config.yaml
activation: "swiglu"
bias: "none"
grad_clip: 1.0
MLP neurons of a small language model. Each row is named by its layer, matrix (gate and up: input weights) and neuron, and shows model dimensions 693-820. Each number is 128 + 32 x the weight over its row's rms, rounded and kept within 0 to 255. Numbers have three digits each. A neuron's up and down rows have the sign that makes its largest values positive.
A block is one neuron, or neurons of one layer that tend to fire together. After each block is what it responds to, as a language model described it from the Wikipedia text at the highest values.

L4.gate512:167092160169109180129117124115157150102101108118153131068172150100163145127120106128102137148142153172133063119078127135068114101096078109146097111219153119144173173077143126163074119100079122052127102127205168167107096169110162145092113132116101163145118128126090126151105080085133116143192122141108103129095113137198160102177170159106070143168132117084105195124075152149147161167136
L4.up512:138082107113145149159152080123120086153213113076118082117139093148119120136065122113085131152051183132152146140124111168099114112109165142093140106177131122096055176168136144143158208087122112131135111054159168131109150100160150177148077092119112153108098157159138145144137126130119148108167169115133094126052167115150116117110081182161136101135133103137143207154125151101124182171100
L4.gate2165:162099115091102113147114145085146130115136154071160070138120120107196174099097167085102125194138135149110188114145054138135112150115148119113143119171103092179116129137203113134117124090104123174104184118112125177140184087142133067099098123072050133091083126160198155155123174212144124054129144156138092118080133122220144071145102188099158146129100170117129157147175155119186090175112
L4.up2165:168098088160125150161116177061135099115111196167184152116160101147094122172122117161050128059091071132072132127138128123145163064119142143156133115151176102135117154082140100158125153130159129127166131178086146129131149129118170070114088145183129085094098131153093186123163098137106096163151098150111134152109126096099199164122150148136123161151174132156105053107110110084052172125131
L4.gate2310:078105097168121135154090067136097107130095129150163161143172059110147135187179147162175151128132119091154120077145116121103123145101122108140134131173133154125089137161127146154114148115062100132072087078054190139100119193087072094114151077127156109127130133217105150115126070157137148084113131124064110129104122085157140109156103171108101114112103152141094154194107144132151125078142
L4.up2310:167122145144129171109087108162137104162108151113113141149155101102175129128185123125118155167097093150097113150092128120162117134160077172141095077162093104151189166139056132108104089139153085139118145197189122145148171182139113177126125103105087158167122091110115091121125147151101124163090203171181121117127086184101091155107104113174136112094060106128142086110119085133062167183164
L4.gate4272:104149148213120151082101095148106155076144071132171086100112095159091124120120100089100147137112105089177172097131156070072157118160139071178104111140122097155121089119173113126129092124128067104097186042096095103184154176123132162172115110174100094137169149084142167123102149116101160143091131128086141100153074168143111126120103142176108139148120122148184117144133108122130143096121
L4.up4272:113101133140131115103133071212188156119125150162153126154090106132131091100159086142111132157098098153153122138129117129179142170060129087199152094131139155107095113100175139145104126162085099169116193158079141087115200122087110111202135200087107059082140105101096055137143129078081087136167106116081068133138108095178102084119172156061125097121099159101071124124134127150161162099075
Responds to: Adjective stems and word fragments

L4.gate153:132155084165065170114137108155185194112170140088156194114155119097064109142185154102127118096111148160127108086095122170100148114185112120134122085158136120060121067095083172157163092133136138154065131179168118143086171153105142172165160079099154162093100165146100085163085107067168144159140202120129083102157097175140098137061113118163116101124166159093125085150173088148114131190110
L4.up153:151107133113130131171138125135129164125111132198113123089088139151091053174116094130079093137153132110148201193148105077095080163150122183097126130111092131111119178115107118154095123125141099129146140122165049111136185137111107108168126149122134106106172125099173109095072042158102133122109109143105136111163163149144128123114094131122171161117102070091131064105121147150095154098098
L4.gate802:154170092111147136106123109116133076089120196147100086125077080081123153091114171130115131153083147168085142183142135145117104116118123119103169083132173104152134091087180159119128108146169163141086138136110064123107085050098092098184132100115102155199152132142107143117098104108166120200154135115149075131086145169151074132175151085150161122135142115155087097163153135148117091116160
L4.up802:147176131152085105192098192099111157158133154065166149141137147117146117123093129070135099144090152063112117172148164111144135104130146133145112139118160104097152148135149173145125095098171113104131149112152107136099101164080169072080124200116076067120189146083141116177114103085167121092128122136149115121127076157146137096144157127112126108129074111125195098142121131137134086117163
L4.gate1170:115128198108163069095084135121150111106166135182096137139079118168110122079146117048090130113185048094171153108145135039089123139088162157169100127131149097103091116128095146175122116140144116155198187121120136142120133097116124159138111124120117139109130141129122089156137114145155116161078176117134160144150069080130063150158126146053139151099169125060082134115184149144132153192108
L4.up1170:133107131084067121135141126077107155115037112170124152154141157097131063078102093185131114099146184084141170128128089123178193171133096093103065141164189153045091103092170137144149101156120115209095118102069136079138145141101122101146114118117106115200126111085137164109140147150158133113111124081136081096161081117134144116139165157136124121132129148091065091106104145109103068146135
L4.gate1606:147128075154086128129144097145135133139138165090210092088114113116092137110178168128098118196127151116181082141067107100140095113085183121155070121167156149111111107176100137186099155201133111132175098093173168171094111087027125208132131128096141145139135180164082189164172090122147136092138129120143073125165156110214119175144150095092139154145080092150049103171097109221118150127193
L4.up1606:098166100166145151107122148153161154147112110104149127148133067107098146106109136134076102121144073122167112169127159062096120149124074136106188082124131121102096120085097073095164101103178203191157151127115100109198090145119196180150181129159137153118118109090174149154183138104087142101088145097154097065160096160121114111090195128127122099135101135148152167137067107106123141135138
Responds to: Possessive apostrophe

L3.gate247:142137063136123143129117154141138115126095129134145133227137137149100190111140200095111143069063180114103160162136106061156127185136094142164100178157086113103112176124087165133196103145145126143104148144109162114106093128078182167151068070117144115155104095154104147132170170160129099184120147185145156115111126100138137083119106143136127161097085166159169112154092179150113186154146
L3.up247:156109122069088167103115065160155101143121098140077075135139118157096080069160139148121088108161106078159140114105085129114116075143139119146113189106175129091147066088168134164116125108117031144110144135115142062202139151126152167071130107119115093122092132158157105150138090146115174123142144149083158123111121078126130148051063103116180167114092148068086135137058118092157140125142
L3.gate356:108160151137159157119109135144103106096153150141133084102153092155124158115166130104184172177162132121153176157135105116164153117217094104101128074144110135110119128119098097088087126103197138137150142140128129167099141126139120126153144105092098139116156123144032153144131158140073174172126090122099129159136117139111168110175146064172100103107069111172143100196089182087128077158138
L3.up356:132128131098105126120136100075119105094093154065191125111131118181101186154175064128183096088111166152119136056146110141153142143140144170142066132084168183110149132183130112115081084157142133146087188116096139110180209150114087157128110104117152096198185117102132156119046133123112132085158166125097115133098107152182129146118082160075117168113141158145122130129163126150118143095154
L3.gate606:158088132169113139110178178091143102140158116159138092089141117149088178111197125096155141206162124141123142140155134083126148108099089155163061132091138145116137164099121104123140146161123141140117168163172164161171098107132127104090121139135092089096171147110121103093157150151091110135156122136050090153133087169136112093141135103120168162168080162092158148126103131124106079182175
L3.up606:138087104151106153095103168124079068171149154177167162102212125110162118167152148128176168160100140100101137112120128094107179102150092144150091126143086112071109107093099111057082100116156143181139156208173144144108125137121112116166215080104165058140116151113090127132173143121125076138147075151145165125140136164104095147107125125112135073126172175176146193171167106161111128140137
L3.gate1138:142130141118141188118096133147098157132084096192176119124074105093230140088197083156161094124074094122157179123114172049097124133169073149114153114111114053138194120159148084122090123154135073108155086068117110122116124190066138149186198128126105122154096120139127122176082169170126146100144148086139113132108156090110139172118176129155135090124119177209068137176102092169091136175150
L3.up1138:166206150165141139156119095142120155131141095129141219180186109144146125100113103172109165088161140167124125104174116125136129148141105087159139117138169148109129190093101080149085107146144084048114094079138132166075137154131203121131157107108129115100112149159100146094063168154146076175112093120080153134063110143147161131120147141151091148147072111106108150118101140210168131097112
L3.gate1192:182101087171110159150188093132159135087074103069162070144064128120037156102140124118124071164146157110166148086110136102112145126093064045127071169162134123117176190111129138160140092147076118115101090125125188128122132127153143100132133183174152150126126119109179068125151163147142135157168089194053129099158090140109145204132113209134102140153135129170118170163136131136125149088185
L3.up1192:165091099135130123171140149085100086167171081146171122145115112139151173078087143151091083136135110146112119080161119149169145162192122153168124124107093129104122139067187135128109093123140156168156163142129142084078082192155147171106167209122118066097105078092092173106132099145072138120107165067142148149080120125116138114121111137143077081201163104146073123071118134169117131168132
L3.gate1220:186178155093104118174139120127130140127098122108139089186128128104133148116126124089192158122077161130177165069069070152124172119109165112102071086075122175145064141132117133096182180134112104151109158129048064140132084129095134107125160124108184121160141124138129166131113153114116135101159109154147171114142124153164158168196090122130073137184082166120183177122090117088186117084156
L3.up1220:109125140069110129093134131170109099179153068117089126207110104122170107101158173082151148104170152132116148101171134100129154167120061215126114120151188104157151159103183112087102168214138053087101131128086154119155120123126078135118181117168139082123150144086205158107135123168116165106181138200134113137098171111137083099124103093172079074091060176095149175131173108146145080158188
L3.gate1250:159124099168148166167093112182104096119167110155159132116129160101060176155132147129109126153128158069077185117161137132164106091119030136182201105168121132119127139109096150135108108135092024114135121140115103117108131126092150194126098118138096141131128139100155122046150123131102117082090144091102100121168146148118144172169080136171070090157126120138114105134097134195104159099128
L3.up1250:123108075172183110135161068099153093163145095113139171124076101149133086093135138138113138105137127140128170131110140123144125097181132149205118075124111149101141061144174121125120112181089083098087143111176158126143096122101129102116109121147106151046117141176095109075149054164128090125107178100069152125168124107135156073149076094114137095168153141122111179122138112181090138159101
L3.gate1576:146095088133174138201033147139146119077167191173123100134181167111174135129144171169075115129150164168124141131191109101104128064106138124139160147139090094137109127083126156145117119104146091122168090111183071080049151118092110128084142145164148126123143118147141089115163096164101142116108071089089139141097098140152121117089129111171101135156082120073148140167125140137082156133139
L3.up1576:090132163099039117145142138110136131185161108136092187125150178067171144133087151171135190137147169118110155124167152138101164172105117121160071134167155176191090154141165092126131132087137158102156166157129115151086160164125179137074119158078123151082103157127150115131159153175102162124158121136122092088146069153165126157139160133111131165151141071080157070198163215163071149127159
L3.gate2525:156133130134107165161097132074074162120068173186190146137121123076145127136111148089052112144119153093096114109119123116096111113189083129144130106109060131162104143086171133129116107091101173161126130126137147146146101187118117097050147102135134080142091114122090130188107112182076182174103140171078149187151130095153085058083178172127095141160120138123082155100182097142145131176064
L3.up2525:132070128133049153135151118146171145100191141093197091177127121069180176137160158159128144102110131159159152114168081122092117091100094108115129198103111059076099112154169127172125116140114114094133121072190109123132147150144099116169155165176173090136187120082082099101111139133105072126147117170108196072111104151174185083124097163138090149120123081100097104081113131120128111099120
L3.gate2579:175175072042097141133147116166105158113105085126180104124054128142110147142103130134108121177151113088101152087108138096123125122125137148116083184135133157047135133144123154095104104065114107133153123104156189133100119104158180160117130187090127096159173129143123106142119109126131098108162156158162093153168111101145157109109097083151052140157141137117139129149141118110104110144096
L3.up2579:130170115177069140198120150157181146092145129141112045137099110130086141110145177154174161118127148107136204111104115148146181117095100111182102190145115121115121136151142106114114113101089132147107099109134114093108178107104109117079143088110105163070155133170124140150156116149088121117127067065158096147093100126134075120139073139127123167142148154099063095071084110165142097153112
L3.gate2681:141157087114123164141140120092110114126078140050128134109112109152085134154115165134157107124096166157052144161082118112154165121139076156098130117136176104109128082119124130058111091119104126150089192152137101146154121197094170124181164135133115138134117117152102106103192123214154096103166121175132120131138075138123153154144154091183139162125111090160179143147100145147126158177150
L3.up2681:086119120152161158111131134157116083099146076143128133097126153154123110096100147091165164092131109118147142196203023099145105144105143116127140106147154134111172157161124102130138058127102087132118168108121135197161125134159108170081048156129186048120171105145113126138063100147142093115177114124102129146126143140110099152113127193094169112154205113193158096142169113150105150161147
L3.gate2936:163114131088126125176215207085122132090141117112110207150157106143103120140142133104122148183134179113152149091139182100075101083132092125141198206145109068111128135145095172077163117118096129162102141101111100162077086156115155123135103114115162122159166156118022075113157165148079196196129107135091144130120077111073141056107125123109140081160195119177129179110164133165141117126097
L3.up2936:166143170094079147124049082102116145120140191037115039109104098132130071108113129155121125172131168110157168127101087193091130078092128119122137140171157091120119082123132125144137146124123162147085086158116114157136184075131141126113083161115178167110164179211155081086148173136064115106108172161091081129124132077156169115192133178160159189101127215150088131168120110152154124108082
L3.gate3062:117109076117116146175115156135097150110127140117090128141091134117128135136158142136126141205148110140150190123142170084119167159146131118162173108087193141131173124136092138145133177123157108155101114083161081085121114201153106111151093151121063180166137135144089085148050171154181134164116112105124111161161068144107132122160163134141120094140095136178179126128146103120166156162143
L3.up3062:126107111121118167136137134115123120182094135162155134161121132175072101121145106161116109128178117135094107128105113152177176111104089147129159138130146101074108122137170057129118139100152111122137130151137098116149101090175132176153153157114092146145124129141128073127164168132128131130100116097207165136154147100120124134148118117148136107170068083117117083117136120120105096093132
L3.gate3625:114122106127140149188120141178170116140110132123101141098149135074119144145123155082138185090125125101129184083167166154119102133170134078146181179125098150105157070036162114098214113136140122145141130118105135199112118153089132138101164151116145111123071093171061143147132144109102169117116141132143131174149131145073125160052101148138143163136100140199147098092134145156117089144149
L3.up3625:117151139103105148115134131096157132145104133140130097139123105171091099136131162155125102120104181129090122140121161165084119121153146133157233168128176080137110111177118110128107112181166142146073126112138118204122154134144079091143103164064131041098094142114089109198141131142119102129223123119180080136096116196081086144150103079092155125153204076189130094135142137115105085079115
L3.gate3776:138104157126066175117159171092108129130095099102090165218081133161141169117131178176137150199157150113138154146126146127124147095111135128111113135116139117135176148149074182107125196157112131147029174180113106121141109179082176081156115165102149109097190134144156107115155129072156152142192089126147102072174127126212124125063075149107138124165144195141117203115133157141092115111154
L3.up3776:100126186117154084080139088104144119159163111142096066100205140114090155186149155093067118181090112108146080173147098146119130106148097135101104203181188121055164112099107110126090091082123170123114161109109099119153174139094107134113130097112146149087145158113128170119116083145087181134144149120099151164133150163132126164147169133164165093173092061155134175155155133126136133111170
L3.gate5182:119116168113100137094085201139157097142075148126151106131115089119131132149098130177093175121104140098148146064150089096143138142107091068137185140132115115124115164137136103117167127127110190118143138174162159169159078152147135145102107149121136157157064078076106161141130201153102168088207165162076159119146126125089079109112078143101093086096091136140145153193101152182105172162136
L3.up5182:156112172074149127089172117133157162134116076133081160195084137156092125109125126108165177161120155191132144133088164138079184105113164068198078201167150162105130153067174057152120119146141128128155103160088129134114166164142157095163125128155123110103140128108086099132105132126112112096102117128151149128139163157183098124121094164136099128139117133155153150093174157148113124135185
Responds to: Word-final -en fragment

L3.gate220:097069099096127170188094154140111091114130165054127129096112068138154122134156167118131108137103150099132140154106116170166056141120161110111128135166098102131110149104089109147145139141121118146087153138132104097166126064106178078088099179103143093107125136166085147134084135125115153142184117129115162143126173121113171127162168133119182112148212060116169049112145111152143179169111
L3.up220:108094149108141121063162124151176156127087108138114118125126063158111088106119154136151084120140128155137099139106142155185123128085112143112126178188105176115121104123212108117042104107086155109089161150053151079131115107199106117176138081126166121107071143166087150105144128116150124101147139069128051108170136094134174150100169214170136139093186112129181125187124140124116079179137
L3.gate1259:156096117116107122092088157106148092100148182107055094083120124169126089142160181162129143118083078168209163102128080122150131181160136175147100158159157091094221137111140110179086111150066094099147109102137131127116123137139134098155155089096141127166109076064119162150117150117110134123135072123119085135182157150121157144133112145142159145098190060123124107156112163106082146161162
L3.up1259:139088108118170191183097125042193073122150181165109131167105128181185080093137133076107132094150160123080136133149155079164191126136182154113111071129131132178102137169124128175198101088172116076083150109139109126139107070159134102126175127127181093121154186132164116072126068159091100141153141129167131118142123096142122106114125131106182103116200110068144124108111125143061144086117
L3.gate1804:115178127147173202130081098139112095131129142087114100129097150099143161118138109089110130129097128144220123078212196153150109127150114160090080125129104129140142141089070106172132143144142086132106111147143133078160176114116104121115149139102117066159086109174102112140095145080161098125111105163134081128128148136131106178106202153130159117162112110195164129135172093090173114144132
L3.up1804:149150163180098165125161150139162104133106159102118139091161139100112090137119181079141133076185168097131160092127114124101180151155109107162169083157098080116078095102082183125096130115101140105106123128157154136072143103139145141128106142132119141137178151078128162174110128159136103142067142153118182120103095114137197139130112109130105119149112183091098137132132065112154129158155
L3.gate1847:073134147094134139170116159156181177094089143093110149105108126078104108165170152152162145159160161153129139184091118135128115120131098145121176169113124111139154133084108185115106120066093106113171188118132103158173157197131086141109057153134132161192151142083079140154099094160090061130190109110090085116131091127146087120131107143169159095066140137202055157125170082125163108155128
L3.up1847:096039138096102113078213184142107132140144127158135109146094116088127181095128147125101115105133136098098123162091131163159108184135172084139154133122150153143131129122157219169175175118082130126134116077151105224134084155108172068137117083115154144150103134108137199163121158094072121117148099081112067166077133070150154113117148129105169108126141141115117063123154129177081144142145
L3.gate2321:086137191117165119134133150174106175091121126157173107096155095056188117147140107120143147088162129109096129114124127119130139113107136119114121149101150122097089113109187158125210132137069121176102104106107126069160101135144152097089130127100127154185110145167151163130129145184162115085167147128136102158123085167077122132150139137150110081142117137196131160157149105154114113098186
L3.up2321:144128149192147081209066164147194183086134141081105088206167121143147127105122107059137091078117153161101161144114096158169089090107173137069145123114083079143126115095152103145123173152094143110187129075074129110082097143121122150103192159114097069135107155137120107158086138139056096111080128141119145190132102158143119110135148085069151120107074134145129115111101135184114154137172
L3.gate2742:150161181144111164139154147108119136113114107167174122118112140085116085076095089092147151172168085154112126159161107111106121121124143148119133153073060135184075111099094139120139112089165165081116123123115107091076142135117143124152123152078055116125125160117166122159118117084165164089142138150128100138188073132148081141090107142174129105080080089132143142113108151132093145142129
L3.up2742:082135167132167134139104176127079131071070097135090137112176090126164151122048104101077113105091146125161137153069197109100150083119075185133100098120135144147099129153075136188086136145104148160147121075131141138138073064161145084123109129114135133141203127129105185140169131124123130084203066169090127121165171087144114122133133128158115109149143150093161155149149108120130124151126
L3.gate3637:140150107120172153136086167135146140108118106168190150150155108129065110145144132135129159146163082155167097082087185100124139052147111113213111133159102124147076140085082149130198143117090093097169078135078124180095081108112112190097148139151131146076159099168112125140191189198149125133079181105127097114109126121104127126107148135115095062094138125158115161111160143104135120167094
L3.up3637:106096149183086090103149177121126141162132145125158164154120126127117124172121132112146164048053145122110108066109108167154170091084131138101134068124190158112086157127092129118164087190088173143183140168147111115154133134045153110142182073151165134117142153123104111185097136116137169189138150042159119129148166110169121128104087086131147116140105175140107140082075135168168069119105
L3.gate3684:132103120182108143132119143082108157154119145166143143187084098093105162128151088151130130119132106108129135103129135139118145130180149155157164129108122130157120163133135118102141116095140133127139117077141158044158128100128109135176094126151122181101151095127134133087111137166162144133135134112140163109139114091168104177169107108139114133139119163064170144149149099109113102098132
L3.up3684:148129109161174154172116113117146120092104193136110138127138158184167101083119112129176105155134140166145135141136078112089089062106177110191119152158100102200076107096081097190109130125089172074157144113096120092150095163138161086137118125141186087108131131143093144129122095108107100174149125104108117126158095106138133143104178081138193092106127164153083155084093129148117160167124
L3.gate3778:130101120162168152127073078130106122146160111108177152110100146095108109178168154152126085140140116192159144134166096093135162095083144155217101128053143137172165091151145152132198197147143108159116160154072138085170133160115137067107136129129132125091192136127138165180112145096111131184164147160117147149152071110166142139133137103102142121112147162138053156135155108080117102095209
L3.up3778:128111119118119103135108098100173095113089094154151170144131106174107111174183159132094190159102105054145157137142158152144176120139124137128168139058122116158081103084108087146131155051116111121108163141166148102111148130112083152082124132127128097112178197113066191123128157131147134126154142128109127164071134157142160089068133143109179084135134138128135182160218111176185140104129
L3.gate3964:114158123115167170075152166191137138154152056097115227133137188097133136150125161096089183098125113086182124134139162117086108095151135144151138155124131173178170089106115146141133118069134092104134127151080136124184113139112126163155140065106164093134077128168139126159144132142138079116144088155104138130156117160177124176188098167138135127176116142189136143141157119107115103117130
L3.up3964:089142098153189144124134110151117154139148173134122122100091139139150161149076080096140171149108104208128101079135140151103105133157115100127111058205203128153125165115113164077073111077086102136131170131104164140132131090120096117147133142098122087138167120099137119086130180096087167119194185089137124140151097095139185096092176138110125076116154097193100167114198194160144136118115
L3.gate4051:147133079158175115157156151101206099139056129155103167126062066123156130107127141097130199120176198119141117089145145154107163208130113158134113152127166169150107139106223173146129150105139167090117114108090092162144122155062183112087192073171118120093087141102100116120147160132095142138120178138177145138076167140162149112089133141112089116170039140141102153122177137124154191168086
L3.up4051:153140088212098121092107113105115128149100129124138092128148106120074082090146150133087174112105187116080149094173119111121064076163124124188170066135133104186188088129145127092116139063144096167136128130143046150109121068080180051111138121171156192110082092128151144102156130077101091120125099128142149163128107166124061165155107064129133150141144084158152134115160133162111167165118
L3.gate4336:082105123080111142150117153137093166105057127144182077135181082090133093073139135155107147108190134154111162159091117076078133143151106095128153131138131139132109078138118126137106142102126061158159112150109096101141143099141138120134173145102153100113057109118155120097123139167144103072101206122104090098159168058143093123128130131183139093166123123142119177151188119172121180192159
L3.up4336:082165081194115113205116104151134115101136107141143141120081075155127157126133179152118112134187138117082158189160142104138162140102086129113141108110165118102129101098094152093206080150184164108134150112090129126176096090110085140132187130114109141139146153137092060179118112072166131185130140167152113078116096138131088085127107160103112166119138134103172158131166144103123108094070
L3.gate4371:082187085098071138137089138069110144134176157107100159147138114136118192120118173194108138153090117117124135132113147106114131084074125148090125170105167215161180085155057154124121171074182201118099141069172116114178182139096130064158160093146144125180156109119124155121108159095130126129173093136089093135128144138174103143121093060107192103127088167123133180138097140171152120104178
L3.up4371:129139152060103111162164100157095158130083177065065091134192094156198124129168083038168162127119148089131129125119118080117148141100141133121141175128166202116112100098177179143117093141129105170156121136131122099118206099111151134098113106126133164129102088119101097150155126120108161106126127143075092049080160143143167161152133118087131104091094141174144144118155100137058132123096
L3.gate4565:149171143129117092108085143138128121155113151066160150103112125108168139166144162124141138110108124149149141074119138102115134139111121130084127047144160148192112126122103142114103097098182109108087146117166087148103162075138096167118161085103121101167125075154126117182128131049124113131134096116145147125130047147116129099197150118106145091090121124090105147185187124136121173151117
L3.up4565:098154125139172107122178096162166144118173051080067125159119134117206116181126178084140105112128074177147131101132130145166119131076108101156148187193122131212138155139149135155128104110094118120127102137069099140164153067200052127162209111138121111152162147086167146176171129099192093081088139097118119134150124106079091122135121144063089118154082145088129150172181175165155146135101
L3.gate4927:124127088134056146120124179114151193143166122092089153168116103069149151070131121165144147158136178076144206102093120057111107136074177137119139163088127136093079142129143100144152162120159125191177130119124059089083145160164161093124145138099110112145162111161142146081157140164124143083100158084116106097141122142171138159138140107161141161163147126146198142133116107099125182151159
L3.up4927:080168123139139168109093113109148145129131170161149122122076162172126139111151166149116136112128165123125067114135097102139110075115087100139143128142132135179111129148095080171129088084131129141184102131143115135095187142126167121098089142169141105137134139108123131129085091091123131162161163147106170096186136146161104140084160105091143100143109136094115152151171110125170182185161
L3.gate5002:173149111131172175169149185085145111162118130132105090165137100081157125180116126166114068184111112157091139152138167142098131150096105192068153154114124140151115140130080145096165108117105160131148149142124111127193128062170217174165053169176205075112172137074132176057141115069095121164179091121105162185144089101163166121108124096106133093115120127134080133112091086142172120094173
L3.up5002:143140085158159132126149176167097126100156078140054174086064075188208099109109090083144178190167147121150136138114116078144113134097108163090074124107154148098122128193135096163141108159140138157152118082086131076223068109168149136133114101177088100140177180086167111146123107099132069117113163109131117107105144105131133119181122132106086176162105138176096138172154100135068141136126
Responds to: Apostrophes and minute marks

L2.gate3119:153157056146190122130148178072158123077122138100116165136075118178099191135094141142152117179119103068120127139163125134110073148124128113115109107134131151182100096134120177150200108114141124210131112100098131117080120168111168160104137166120152141161137132112052139148129217130124138135081166120103121178151091086122163108107079166097096106097113122058126135067185138100086113112083
L2.up3119:094169091102118126149141087180184076115083148081160112145138063114126101099112082126141152153162178118177076130112139094130158133106119118113097129203160150098097108163184203153192106105135138128136146139166066177132130075108189092095165114134161107099080177168160075195122103121121091087171156145122132164145137102158166170183129116092099110149146069171161160133100158164162149128117
Responds to: Apostrophes and minute marks

L2.gate3316:066105090132114140204156182120151130113124174149157172123106105130103181152091128123145145181118137135100143092137110129122128132135158165130122119134123146102149169083117119175098176127138142084090064063121123172103124118157167135136103170121128129098120093185096079150190123098121137133131164189090139146128102189194175134085108193185107124104155162181087135098123080159165098139128
L2.up3316:109143155119173172128148123113141132134153134134142132114098113121154137054135143181142177121095089159102085107195101078075102076141165126138077124099133137094154160112160165096149115094123076172080129159134173132117149137131092147132141129070114097100119101126083160135106080142069134105130131170085128100107119176155148175143148116144100080122101108160124120168141151137123123174158
Responds to: Mid-word fragments in names